MLP neurons of a small language model. Each row is named by its layer, matrix (up: input weights; down: output weights) and neuron, and shows model dimensions 112-207. Each number is 128 + 32 x the weight over its row's rms, rounded and kept within 0 to 255.
After each neuron's rows, "fires on" lists the tokens most often at its 100 highest values on Wikipedia text that the model never trained on.

L10.up816 [137 117  86 156  81 140 158  32 139 128 181 149 112 157 121 122 117  99 117 128 146 139 106 124 127 101 113 131 152 104 100 143 151  97 121 170 197  86 150 110 155 161  92 149 168 132 136  89 100 167 103 199 154 176  86  99  91 119 106 123 135  92  88 122  87 192 107 172 180 163 106  90 154 173 164 150 160 110 106 114 120 169  88 129 125 105 148 115 143 135 110  71 162 154 149 140]
L10.down816 [121 140  90 129 151 148 146 152 185 158 116 102 108 146 144 111 186  92 137  98 147 119 116  75 112 102 136 146 186 163 122 110  38 164 108 114 151 142 148 137  95 103 182  99 181  75 193 161 140  92 124  97 106  99 117 156 133 140 165 137  95 134 133 131  59 110 151 114 108 140 119 122  97  96  87 147 106 164  65 147 151 177  96 110 148 150 153  98 123  88 134 135 150 126 132  91]
fires on: " a", " season", "ion", " the"

L9.up1000 [159 153 122 159  82 125  76 152 177  76 148 226 143  80 140 118 151 113 120 105 176 120 142 115 178 135 163 121 183 127 107  47  96 121 118 138 232 144 178 171 103 109 135 149  95 124 108  99 103 141 110 136 143 127 119 158 113  92  94 162 139 125 124 102 180  24 123 103 117  66  70 143 133  98 109 170 164 140 120 109 179 132 111 117 149 121 111 107 140 108  75 143 123 123  93 138]
L9.down1000 [134 123  88 136 124 133 134 140 138 130 161 122 111 112 171 107 127 184  68 111 118 101 181 107 130 102 105  51 150 106 186 125 136 134 104 170 170 140 157 149 177 116 108 113 147 134 113 104 105 128  75 126  71 167 171 126  43 117 115 207 138  99 115 145 144 126 124  96  30 100 130 113  81  84 122 154 178 145  79 139 162 146 113 132 182 105 141  98 110  84 109 156 118 205 149  92]
fires on: " an", " An"

L10.up1620 [158  95 107 137 119  28 138  77 173 113 108 140  67 120 105 148 124 148 132 152 115 117 151 137 139 134 154 105 154 113 115 147 128 138 118 162  98  98 140  93 120 119  78  70  85 125 112 104 218 139 169 101  96 134  92 157 144 130 157  70 100 129 126 153 107 104 125 139  62  78 134 110  97 166 132 177 185 142 123 134 126  94 127 105 143 131  93  94 158 165 127 177 138 113  96 108]
L10.down1620 [162  99 108 180  95  88 136 123 117 109 156 115  94 151 180 108 119 142 138 138 129 152 141 128 108  80 113 147 199 116 134 181 186 118 102 112 107 141  97 170 120 103  76  95 109 153 114 164 188 100 154  87  81  94 175 111 192 133 132 168 166  89 134 122 124 128 137 140 103 104  78 150  49 148 126 158 118 136 134 139  90 130 127 145 189 112 127 105 114 187 135  97 118  72 119 120]
fires on: " "

L9.up469 [206 160  49 167  98 101 134  85  87  78 146 179 123 132 118 107 128  84 161 113 144 125 108 151 132 156  93 170 169 143 120 137 164  87 116  79 153 131  80  94 149  83 127 113 141 207 133 108 105 144 129 179 106  96 143 138 156 107 142 122 161 177 114  50 207 148 152 134 113  86 116  87 161 101 135 146 120 146 129  92 125 181 126  88 136 111 150 140 168  92  80 143 146  72 109 115]
L9.down469 [ 84 156 177 120  95 136 137 123 149  84 146 141 109 134 131  93 113 102 120 140 129 176 183  97 167 124  98 120 207  72  92 103 151 146  49 187 155 100 160 104 117 132 122 135  68 129 109 154  91 156 136 122  74 170 120 149 109 131 119 110 174 173 177 171 127 110 130  90 100 108  68 168 128 129 174 133 146  65 111 127 153  97 151  77  80 120 118 124 133 200  55 103 127 121 141 155]
fires on: " an"

L9.up1044 [119 120 142 141 150 126 166 148 117 146 120 153 171 133 173 137 168 116 139 182 178  91 145 144 113 137 113 126 166 123 156 146 148 109 186  98 129 177 195  64 124 161 102 110 135 120  92 113 147 114 120 117 134 158 126  91 133 122 157 124 140 177  87 146 144 134  55 139 179 118 116 162 129  79 120  99 108 110 101 174 126 157 101  95 102  96 170 119  98 211 115 110  99 130  71 174]
L9.down1044 [130 135 162 143 131 121 130 133 195 140  98 104 121 185 138 101  77 140  88  96 158 141 145 109 161 168 164 127 120  78 161 163 108 122  67 118 136 120 128 137 152  77  86  51  79 140  91  84  94 148 142 105 176 103 137 137 104 134  84 104 114 108 177 145 131 158 147  83 184 128 120  92 124 129 124 122  72 155 171 120 120 121 136 140 105 160 129 188  94 103 129 124 146 109 149 198]
fires on: "\n", " (", " ", " \"", "-", "'"

L9.up144 [181 148  98 158 105 125 164 129  95  89 167 118  73 112 180  81 192  94  98  41 139 159 140  79 173 176  92  70 127 125 161 155 170  95 132 125 144 167 169  58 110 163 149  93 151 140 147 111 108  50 101 195 112 129 123 141 160 144 129 121 141 156 100 149 125 105 163 135 146 188 190 107  93 145 181 123 117 173 189  93 147  97 138 119  92 108 160  82 148  81 118 132 100 172 172 167]
L9.down144 [149 124 123 119 205 123 150 127 106 133 169 143 110 106 114 195  67  97 143  95 144 105 180 143 137 130 115 128 101 105 160 141 164 104 165 126 100 122 139 119  65 131  62 101 100  71 145 174 115 126 152 138 131 136 177 117 161 102 153 126 154  87 134 156 107 118 184 153 127 139 115 169  88 103 134 178  57 158  89 124 105 132 166 122  91 108 139 135 127 129 136 123 132 106 131 138]
fires on: " |", " 1;"

L10.up775 [142 175 180 127 142 126  50  82 171 116 111 137 105  86 128  78  98 128  73 154 131 149 123 176 178 117 153 199 146 170 122 151 138  97 128 133 135 106 108  84 115 100 123  54 201 148 128 131 159  87 129 138 124 147  81 133 126 134 163 153 101 190 135 148 174 110  65 164 128 107 161 145 107 165 122  82 177  86 130 126  73  91  87 174 187  99 131 113  84  67 119 122  85 100 138 149]
L10.down775 [ 96  67  70 129 108 139 200  99 123  87 154  96  84 151 160 111 174  89 186 131 149 143 120 123 105 142 170 185 161 129 172 132 106  94 118 135 156 167  86 134 129 157  80  75 110 115 133  72  97 125  82 125 128  55 145 128 135 132 120  83 112  70 137  91 150 129 132 133 166 114 102 189 114 134 163 123 172 168 151 183  79  78  93 100  98 152 139 136 216  85 135 134 131 126 117 135]
fires on: ",", " as", " a", " ", "r"

L10.up1547 [ 36 122 104 170  80  87 130 161  57 136 173  90 157 130 116 104 211 147 134 139 123  55 110 111 136 123 155 112 210 119 134 179 114 104 141 106 183 111 149 113 117 116  98  69 109 143  96 138 114 116 139 131  87  93 141  51 110 141 126 128 103 113 117 100 134  86 135 130 104 138 158 142 135 111 143 141  79 129 137 163  99  66 158 148 175 122 128  97 131  92 145  53  91 162 155 152]
L10.down1547 [ 90  95  82 131 155  98  86 131 139 149 142 174 132 124 132 104 173 106 112  98 137  77 176  99 101  90 164 101 198 159  81 104 163 109 159 111 165 149 149 128 117  64  99 144  93 126 137  90 130 108 161 113 130 108  85 149 171 154 139  97 118 114  95 116  93 118 137 109  89 187 179 107 109 111 136 116 130 160 123 131 107 157 111 166 161 158 140 118 110 115 130  75 116 106  92 160]
fires on: " |", " of", " at", " to", " was"

L9.up1874 [145 148 134 108  72  92 137 165 172 156 239 178 115 111 103  80  75  92 199 124 119 146 124  97  99 121 129 105 126 165 144 151 123 111  95 176 144 119 113 158 159 103  98 156  77 157 109 115 142 168 128 179 187 155  97 103 116  79 179 117 201  81 128  69 180 111 101 133  72  99 167 173  99 120 121 103 120 137 141  88 210 153 203 128 146  57 189 164 113 123  86 156 124 114 169 146]
L9.down1874 [179 123 132 127  80 156  80 154 182 137 138 139 117 130 127 164 154 149 153 127 177 140  69 108 144  75  93 165 182 122 131 116 145 130 152  78  42 149  79 164  84 121 103  70 102  91 139 113 137 114 144 103 103 104 109 147 127 120 152  94 187 100 132 104 105 120 120  62  87 171 135 182 155 104 113 116  79 150 114 144 151  80 180  49 147 151 147 155 175  96 127  76 159 158  87 149]
fires on: " an", " 0", " 4", " —", " 6"

L10.up168 [102 118  84 108 143 148  96 120 133 165  78 134 136 142  88 114 139 125 144 129 105 104 184 113 151  83 164 161 102 120 166  99  89 172 120 129  92  89 140  86 146 127 157 131  44  78 151 181 193 130 111 198 115 122 142 162 130 162 158 104 116 212 133  53 114 100 137 123 122 146 179 143 112 172 170 148 149 100 123 157 185 106 169  76 146  91 152 107  61 169 115  78 149 168 145 110]
L10.down168 [156 114 133 118 140 115 139 139 116  91 145 126 132 125 101 169 187 138 116 105 164 146 133 161 124 110  96 139 173 156 147 150 112  81 113 110 160 157  94 139 130 112 115 187 130 168 122 112 118 116 157  89 177 133 188 108 129 145  88 133 116 126 153 136  68 152 101 114 102 185 150 138 215 141 120 134 143 189 128 172  86  86 141 135 180 187 104 143 107  79 168 144 113 130 137 125]
fires on: " to", " |", ",", "),", "\","

L10.up194 [119 145  76  96 112 133 103 140 150 111 105 144 114  53 125 130 118 102 161 137  72 131 127  71 118 127 109 130 144 181 127 177 122 138 126  93 127 131 185 141 130  91 149 149 118 176 107 119 113 167 135  87  86 136 100 166 100 105 130 141  89  92 141  88 172 147 163 173  78 113 148 130 142 121 177 129 134 188 119 184 130 177  95 132 142 129 156 145 123  80 153 147 109 136 155  70]
L10.down194 [123 172 138  78 150 147 141 156 131 113 102 172 162  88  94 131 164 208 190 137 157 134  82 146 108 130 103 119 100 118 135 111 164 142 129  93 175  65 149 126 135 158 143 115 164 170  99  83 108 130 175  87 150 103 118 145 154 207 121  93 168 150 107  58 145 133 126  97  57 175 106 188  66 123 122 103 151 129 143 189 133  70  95 147 110 165 158 113  86 172  97 153  70  80  99 166]
fires on: " the", " as", " of", " a", "s", " reduce"

L10.up371 [141 136 139 153  97 175  90 126 120 128 126 169 102 148  87  41 123  73  55 116 122 175  69 156 144 129 137 204 122 117  99 110 107 138 144 156 113 111 154 190 128 102 131  86 134  86 134 114 163 155 106 133 133 156 159  82 116 123 154 157 153  87 126 120 149  85 180  85 151 147 101 119 143 161 140 109  85 120 148 109 177  91 120 112  85 128 145 127 126  56 104 162 182 108 125 104]
L10.down371 [181  74 136 159 120 159 143 121 145 172 128 176 138 119 132  71 184 154 174 114 154 106 104 146 127 102 122 101 127  72 126 159 132 121 127 115 110  92  96 125 154 124 161  72 141 177 150 123  97  79 127 105  98 130 204 142 123  62 192 135 146 131 162 126 116 122  83  90 167 139 121 116 179 126 121  90 116 143 156  75  84 118  89 121 102 102 159 122 121 154 116 129 170  69  93 139]
fires on: "s", " the", "'", " People"

L10.up1639 [ 92  76 146 174 104 137 173 141 121  60 117 200 158 119  76 100  73 146 131  87 132 158 141 161 134 135 127  94 163 108 157 200 146 118 117 101 140 128 143 116 167  96  67 171 122 116  96 124 162 115 159 114 177 148 172  96  80 122 111  93  99  93 164 146 127  71  93  85  98 149 139 166  97 154 141 160 174 100  48 177 161 113  85 134 145 118  89 142 128  56 138  96 114 179  90 117]
L10.down1639 [ 90 116 146 129 146 111 143 103 141 109 147 167 154 126 110 143 150 146 107  61 152 162 151 122 114 157 170 112 151 144 159 139 182 111 130 180 175 122  83 145 123 103 103 203 157 104 139  67 179 143 151 148 155 128  78  88 121 132 128 118 102 132 152 123 101  88 146 108 147 153 135  92 147 132 104 148 132 150 105 117 152  97 176 155  47 130 133 123 139 114 160 144 119 123 144 100]
fires on: " in", " on", " from", " of", " since"

L9.up487 [123 180 156 141 163 101 109 119 141 102 139 193  91 118 104  62  93 122 126 122  79 150 107 203 145 145 214 159 151 116 101  63 135 119 101 138  89  61 150 153 137 125 146 105 123 125 114 188 142 117 108  83 157 117 150  88 115 169 173 155 198 144 133 141 106 113 152  49 150 130 186 109 186  51 123 123 148 105 101  94 119 141 155 128 160 114 115 101 136 137  97 161 133 135 130 119]
L9.down487 [ 95  90 207 146 198 161 163 109 171 130 155 128 180  82 121  87  96 152  88 182 102  90 142 150 105 116 113 162  87  89 175 120 120 156 163 124 133 118 102 140 163 145 120 195 118 162 170  98 133 134 105 129 115 122 141  85 142 143 127 102 179 159 128 161 122 117 130  73 109 139 152  87 135 103 143  83 108 225 152 136 166  97  75 235  94 112 115 120  78  88  98 123  83 147 159  96]
fires on: " |", ":", ",", "|", " of"

L9.up1252 [166  94 101 110 168 121 132 133 135 137 137 108 147  99 108 101  93 104 137 175  86 103 163  63 218  82 165 158 112  77 124 117 105 176 132 111 134 166 104 110 125  84 121 193  98 125 145 163 132 124  92 104 143 141 161 132 132  83 146 103 118 117 140 106 181 109  91 161  55 138 182 111 154 160 100 209 137 151 120  86 132 137 151 153 169 139  98 126  88 204 106 107 153 106 138  99]
L9.down1252 [146 132 183 125 153  70 151 125 135 149  92  94 131 161 150 160 110 105 189 127 142 139 115 134 137 140  85 137 140 146 144 183 192 121  53 135 190  56 146 119 141  87 155 135 195  82  85 111 119 143 122  90 146 133 113 113 160 139 172 118 120 177 102 115 139 114 138 104 124 160 157 131  76 101 133 121  59 113 214 103  88 112 128 125 107  57 147 154 136 113 178 125 127 153  93 144]
fires on: ",", ")", "\","

L9.up385 [171 144  97 127 149 154  85 142 201 127 175 116  69  92 138 111 134  70  94 132 170  63  84 123 118 131 198 128 207  97 113 150 108 175 121 111 171  92 117  80 110 110 143 123 127 136 139 102 100 142 125 125 118 143 176 157 125 125 105 150 153 182 105 104  75 125 177  83 103 190 135 114 157 160 130 108 130 159 127 100 128 176 126 149 135 118 124 164 106 140  82  79  90 143 108 127]
L9.down385 [ 68 154 120 102 119  73 170 156  89  97 103 169 176 174 110 109  97 127  79 123  64 149 132 137  79 167 115  72 187 127 137 108 153 112 174 111 121 110  98 120 146 116 173 135 126 138 115 125 123 124  71 119 152 140 112 119 125 150  71 142 116 156 137 112 133 150 118 124 152 161 140 173 129 102 125 121 148 143 139 121 135 117 147 112  86  97  42 133 168 138  85 127 136 110 147  65]
fires on: " |", ".", " 1"

L10.up368 [153 121 149 108 119 124 101 105 151 147  84 133 125 115 137 122 135  59 117 196 115 210 166 156 108 223  94 137 158 226  90 144 147 106  66 129 115 141 104  63  78  64 124  67 140 139 144 110 108 177 143 128 131 118 161 134  78 160 146 121  94 174  95 163  56 110 118 170 112 143 120 126 112 169 160 124 161 153 116 102 144  80  82 146 152 141 129 121 113  87  96 125 106 113 158 145]
L10.down368 [182 138  88 100 111 210 141 140 114 117 164 165 164 156  82 107 100 129 194  85 139 155 127  87 130  83  93 144 152 135 117 152 126 137 132  84 175 168 110 137 128 155 133  64 174  96 156 112 190 178  92  90 160 113 113 170 136 124  99  99 168  66 136 139 118  88  91 149 146  92 126 156 132 137  62 145 120 145 108 140 118  84 120  90  97 141 182 109 205 158 126 115  98 151  83 100]
fires on: " ", " at", " from", " a"

L9.up404 [165 105  64  89 140 147 100 127 136 104 145 157  84 128 103 112 192 173 115 145  94 104  88  77 117 113 118 173  98  83 112 120  82 157 137  82 101 108 155 130 128 111 142 162 137 155 151 142 178 132 158 144 130 117 119 130 117 140 153 118 171 142 158 109 165  86 104 163 125 134 205 130 156 119 103 141  87  93  97 114 150  85 101  79 163 106 101 151 154 169 114  84 177 128 103 146]
L9.down404 [130 119 160 143 128 106 178 115 153 139 117 119 116 155 149 178 116 152 160  77  90 112 109 130 115 131 136  81 138 101 177  71 152 123 109 134 152 159 128 132 163 119 109 107 149 120 147 131 121 146 101 161 142  75 122 123  82 162 106 124 126 175 102 163 125 110 153 130 114 156 118 138 121 124 156 100 120  88 142 118 139 128 129  56 146  73 114 141 141 152 201  87 118 202 106 154]
fires on: ",", "\",", "),", "\""

L9.up1035 [163 157 195 100 118 200 207 104 112 117 115  99 125 140 153 128  66 112 163 124 106 114 126 112 133 154 163 108 142 128 179 158 117 141 153  92  98 138 215 196  90 123 200 124  94 143 193 111 139 178 122 145 153 131 137  89 160 105 148 123 142 149 176  89 156 154 132 132 120 110 130 129 162 138 171 116 130 168 112 180 116 142 121 144 117 142 106 162 136 106 136 156  89 187 147  84]
L9.down1035 [154  82  83 146 176 137 120 109  70 176 112  99 143  85 118 135 101 133  98 147 153  94 115  93 123  92 127 106  89  65 143 144 125  58 104 145 162 113 118 116 155 114  74 154 154  65  98 126 139 120 117 122  99 142 141 191 106 192 138 120 112 177 155 142 177 121 132 120 159 121 149 153 177 148  46 138 122 116  94 139 123 138 140 111 104 127 112 172 126 145  97 168 105 136 105 160]
fires on: " as", " is", " of", " are", "s", " in"

L9.up1760 [132 169 170  90 128 189  70 162 104 133 100 130 150 138 122 145 134 143  86 137 135 147  83 121 146 114 162 135 123 130 126 129 114 132 129 161 157 144 191 142 130 139 103 124  69 116 136  69 114 161 107 166  95 109 150  87  50 138 170 154 161 154 164 162  97 154 134  99  94 112 113 125 115 121 183 171 117 115 165 114 159 131 157 149 142 154 113 175 103 181 110 141 114 119  61 131]
L9.down1760 [133 142 102 149 153 154 130 161 155 102  59 168  60 178 130 107 117 132  98 105 144 147  94 122 149 130 106 114  94 145 111 108  87 114 111  90 137 115 112 128 150 103 186 110 137  92 127 141 105 107 123 132 105 183 115 116  88 129 138  83 113 175 119 150 154 101 118 100 129  85 104 166 153 146 134 176 176 112 104  81 132  53  83 141 167 161  63 154 146 147 105 113  43 107 169 221]
fires on: " |", " High", " highest", "s", " an"

L10.up306 [110 147 140 122 125 133 161 129 120 110  79 147 131 169 172  63 149  99 181 127 129 140 109 104 102 162 125 104  95  95 152 119 139  87 133 142 108 111 132  95 142 104 144  90 118 142  75 100 121 136 143 157 172 135 174  84 152 121 147  77 137 124 148 158  98 133  85 118 157  81 167 119 112 161  74 108 154  88  94 114 120 119 117 132  49 128 167 180 122 122 144 122 106 135  92 135]
L10.down306 [ 83  49 152 137 132 111 163 169 175 114 105 163 140 149 166  62 120 122 124 147 129 149  78  98 195 139 144  99 197  81 164 107 108 134  86 150 170 153 138 141 141 145 116 118  52 123  62 123  95 107  86  98 135 191  99 101 138 156 101  89 145 110 114 141  92 129 100 109 157 134 129 112  94  88 117  97 161 201 101 152  64 188 119 150 161 161 134 175 151  84  93 142  90 131 134 153]
fires on: " "

L10.up800 [127 143 198 129  98 153 122  78 170 180 100 155 125  83 118 114 148 151 134 101 112  67 138 130  99 103  83 156 168 162 149 102 117 135 104  94 139 132 162 152 186 167  65 128 175  96  98 127 148 166 134 108 203 162 106 103  99 134 203 136 126 185 120  25 135 156 102 129 130 135  98 116 184 138 152 151  79 147 124 164 126  81  94 141 142 114 114 133 156 110  84 162 141 121 119 126]
L10.down800 [ 96 141 119 188 159  93 144 131 105 107 138 125 166 117  92  77 160 153 103 131 114  85 125 109 110 127 109  58  98 158 122 129 105  99 156  90  93 101  73 139  72 122 106 117  88 146 127 158  74 122 156 102 107 135 149 140 151  78 122  77 124 119 207 116 117  69 148 129 183 111  77 152 105 125  90 118 108 137 139 107 150 143 112 150 213 111 122 132 109 160 145 109 111 116 107 160]
fires on: " the", "'", " on", " season", " in", " first"

L9.up216 [142 102 132 159 162  80 147 161 164 117 158 157 113  94  86 125 155 139 128 119 107 150 177 153 132 205 100 147 100 131 143 149  90 137 126  68  71 110  99  80 124 113 114  65 120 149 176  63 188 137 113 111 110 103 135  73 142  96 147 146 120  92 140 104 125 147 114 147  80  93 140 171 158  86 132 161 158 164 121  87 158 126 111 156  95 124 156 156 134 125 120 135 121 150 106 164]
L9.down216 [139 125 108 161 132 130  81 168 182  75 127 129 142 150 110  60 123 110  84 150 149 102  94 196 110  87 117 201  82 114 119 118 159 122 162  57  85 125 142 140  83 133 112  89  83  95 111 124 108 175 109  83 125  90 110 119 126  97 174 142 127 115 124 141 142 108 140  73 113 143 118 152  74 134 156  89 120  84  95  89 124 123 199 168 143 142 134  99  81 118 112 170 106 147 161 123]
fires on: " "

L10.up292 [134 123 119 104 104 127 104  88 112 120  86 131 137  51 143 110 124 153 139 125 107 119 150 140 194 136 124 143 129 188 175  86  78  98 109 148 189  87 202  96 131 174 141 150  97 108 165  96  83 130 103  79 146 177 120 122 168 144 104 146 117  93  57 152 113  92 129 166  77 147  85  94 127  94 119 147 115 143 128  85 140 113 114 157  91 123 185 117  77 101 115 156  90 144 110 107]
L10.down292 [130 136 161  87 149  89  93 128 149 151 152 170 132 120 120 126 139 131 136 124 122 181 127  40 140 164  86 136 157 180 135 150 158 181 191 117 106 163 186 166  71 110 204 131  62  90 103 152 134 120  91 171 105 133 149 101  89 133 157  91 181 162 125 145 129 148 105 155 163  69 112 117 100 144 160 107 136  89 117 161 122 113  96  68 177  86 113 127  62 124 155 137 135 107 216 128]
fires on: " |", ";", " 1", " 2", " as", " 3"

L9.up573 [147 164  92 131 126 144 117 138  92 134 195 177  93 112  79 115 124 128 186  97 114  99  92  76 127 114  80 137 144 109 163 116 143  67 116 133 148  94 129  96 126 127  86 128 129 154  78  90 131 156  96 120  94 131 126 156 102  69  93 117 151 200 118  95 187 142 122 122  78 175 200 153  91 166 119 187  73  73 117  96 212 151 149 156 126 159 128 172 121  84 104 137 166 176 168 145]
L9.down573 [ 88 126 105 113 217 143 126 154 176 107 208 157 133 119 108 123 123 100 116  86 148 111 107 154 121 151  70 120 113  90 136 141 144  95 116 106   0 141 105  88 108 138  88 153  77 135 148 122 165 171  99 148  92 140 120 120 102 105  70 164 158 162 139 129 153 163 145  89  89 115 151 110 135 111 151 214 156 124 159 121 164 138 120  89 126 124 190 127  91 113 117 207 135 186 125 132]
fires on: " an"

L9.up1375 [133 180  85 163 146 147 126 166 164 165 113 160 106 131 144  54 176  95 102  82 115 108 117 118 106 117  79 190 129 118 159 159 161 111 151 169  99 116  92 111 106 125 150  74 136 127  84  65 123 144  81 163 159 123 162  91 135 144 136 129 101 107 175 180 159 141 146 168 181 191 183 124 155 165 141 114 102 170 135 159 140 130 135 162 119  72 182  82 127  46 118  87 118 120  84 180]
L9.down1375 [136 153 169 108 129 116 123 161 184 156 104 201 121  75  91 119 210 158 140 151 124 161 153  48 118  74  74 139 127 124 103  95 142 139 160 128  90 123 120 154 136 132  92 149 142  90 114 152 154 123 126 129  86 132 117 110  87 107 149 150 116 129 142 127 151 124 141 157 121 107 142 131 119 159 135 105 112 178 114 142 114 108 121  79 150 127 112  94 152 153 156 136  95 129 174 126]
fires on: " |", "s", " side"

L9.up2010 [ 89 123  97 140 116 178 182  81 154 141 146 156 117 142 138 106 105 111 137  95 141 134  95 207 119 175 124 151 156  84 125 122 133 172 136 136 196 147 152  79 103 149 119 130 168 112 131 125  97 133 113  96 174 169 109  90 160 135 142 156 128 169  82 100 100 140 126 161 110 152 126 102 151 122 178 166  80 138 135 139 118 142 120 133 110 132 130 145 110 123  82 150 136 188 121  89]
L9.down2010 [107  91 106  95  57 134  70  82 146 126 116 167  74 107 141 147 152 143 153 119 128 130 132  93 131  59 133 117 125 148  99 106 101 116  78 106 121 130 132 127 120 167 134 107 169 145 108 108  61 135 142  93 171 165  96 182 178 105 104 168 143 116  85 176 109 100  92 168  70  86 134 124 162 130 113 104  40 148 131 180 105  62 109 141 134 110  66  89 114 105 137 173  94  82  80 158]
fires on: " 2", "'", " 1"

L9.up179 [127 147 135 150 142 121 142 140 100 111  88 120  94 128 117  82  71 166 129 138 170 152 119 125  52 188 130 116 139 124 159 107 143 172 188 103 143 130 163 110 108  97  93 170 113  96 152 139 136 148  31 157 128 136 137 142 110 177  39 111 124 209 141 114 154  92 130 132 106  87 137 100  89 185 110 127 121 117  75 157 140 132  87 147 132 181  71 148 176  78 120 119 193 148 131 106]
L9.down179 [119 177 166  77 168 114 123  97 154 169 157  83 184  87 123 149 123  72  78 125 134 152 134 117  97 187 107  96  95 147 108 154 121 110 105 110 154 166 177 131 159  88 136 168  99 128 152 128 123 173 122 108  72 138 105 123 154 111 117 187 121 144 116 120 143 149 130 156 168  72 142  63 134  71 134  94 158  96  64 168  84  93 141  85 122 137 138 156 119  79  97 129 139 120 148 172]
fires on: " of", " -", " ", "===", ",", " in"

L10.up646 [138 125 158 101 110 117 211  48  98 194 101 112  89 141 167 145 121 160 113 166 136 151 122 131 148 173 173 120 137 145 117  93 120 125 136 207 132  77 155 155 189 123 135  84 165 100 101  92 134 138 114 128 173 175 136 139  72 137 148 157 164 106  93 131 161 211 125  47 140 112  87 122 146  74 131 118 112  66 100 117  86 160 130  87 129 151 127 159 116 110 140 107  91 174 109  66]
L10.down646 [127 185  83  68  70 153 198 109 129 108 127 179 173 148  87 110 110 111 134 117  75 150 167 115 100 173 114 114 124 134  73 176 184 131 118 149  85 126 115 152 131 124 125 119 127  98 137 136 124  93  89 148  54 105 119 186  91 189 125 122  92 115 151 109 169 153 131 126 146 127 153 116 112 107 120  78 158 151 206 117 115  64 138  85 142 183  88  97 119 150 161 180  62 145 158  83]
fires on: " a", ".", "ion", " ", " 2", " Shō"

L10.up407 [110 126 187 138 162 118 126 156 147 128  74 106 125 156 164 109  88 129 120 102 153 156 158 121 163 205 181  86 143 159  74 164  63 134  86 107  74  89 142 111 116  87 110  86 148 103  99 141  84  75 186  94 153  43 168 118 132 106  98 110 128 145 107 150 125 131 171 130 144 141 131 140 108  93 133 133 125 167 101 149 148 148  97 156  80 128 119 135 119 135 114 163  89 128 134 149]
L10.down407 [134 145 119 180 136 121 210  89 146  96 133 156 180 124 181  86 184 145  90 146 129 138 158 124 158 104 148 177 112 132  87  92  83  73 156 105 178  99 104 143 126  77 104 168 123  80 153 124  98 153  91 108 190  87 176 135 126 143  99 117 122 110 147  75 155 115 128 114 145 132 127  89 125 192 165 130 143  87 131 115 141 115 152 100 127  79 132 149  58  99 155  76 101  94  65  43]
fires on: " the", " to", " from", " at"

L9.up267 [140 142 198 134 168 117 178 174 159 168 108 114  90 148  89 125 136 158 113 152 145 163 132 136 120 107 190  83 143 126 131 133 146 114 101 139 118 132 164  82 122 111 157 146 134  85 153 112 119 144 137  97 175 115 137 107  80 126 183 114 168 165  91 118  77 107 107 125 104 123 156 141 111  91  91 160 134 157 113  99 120 112 113 238  85 130 206 109 159 103  51 153 100 110 143 109]
L9.down267 [113 104 116 146 100 129 196 174  97 142 156  95 129 164 145  43 147 152 129  89  76 147 170 123 185 134  72 172 137 170  81 164 176 132 132 169 201 146 109 130 132 177 107 166 150 147 128 164 156 107 126 151 133 156 135 156 122 120 138 121 150 104  90 147 139 130 165 113 103 120 150 133  98 142  99 130 111  56 166 113 111 141  86  87 118  99 107 135 163 214 142 136 186 102 188 165]
fires on: " |", " 0", ")"

L10.up1872 [109 153 149 106 132 221 119 153 190 132 123 125  88 130  91 174 147  94  69 141 151 128  97 117 174 120 110 163 176 145 123 161  83 147 105 200 135 164 174 173 129 162  92 151 138 130 102  66 116 156 116 135 133 194 134 131 121 100 114 200 151 138 143 129 172 142 136 196 146 141 191 132 198 142 128 163  64 104 144 100 106 121 107 158 161 149 161 171 135 121 148  59 187 164  64  92]
L10.down1872 [ 66 122 120  87  79 134  76  85 150 214 120 215  91 149 165 173 127 144 147 145 125 223 140 141 186 173  98 193 191 130 148 145 106 144 109 133 124 122  98  92 124 103 118  90 167 179 122 140 132  67  56 134 101 168  80 115 106 118 127 158  97 171 108 192 112 134 114 133 125 132 194 137  98 150 130 122 178 147 154 110 166 155 130  93 114 185  97 104 126 176 139 134 151 141 131 147]
fires on: " |", "|", "'", "s"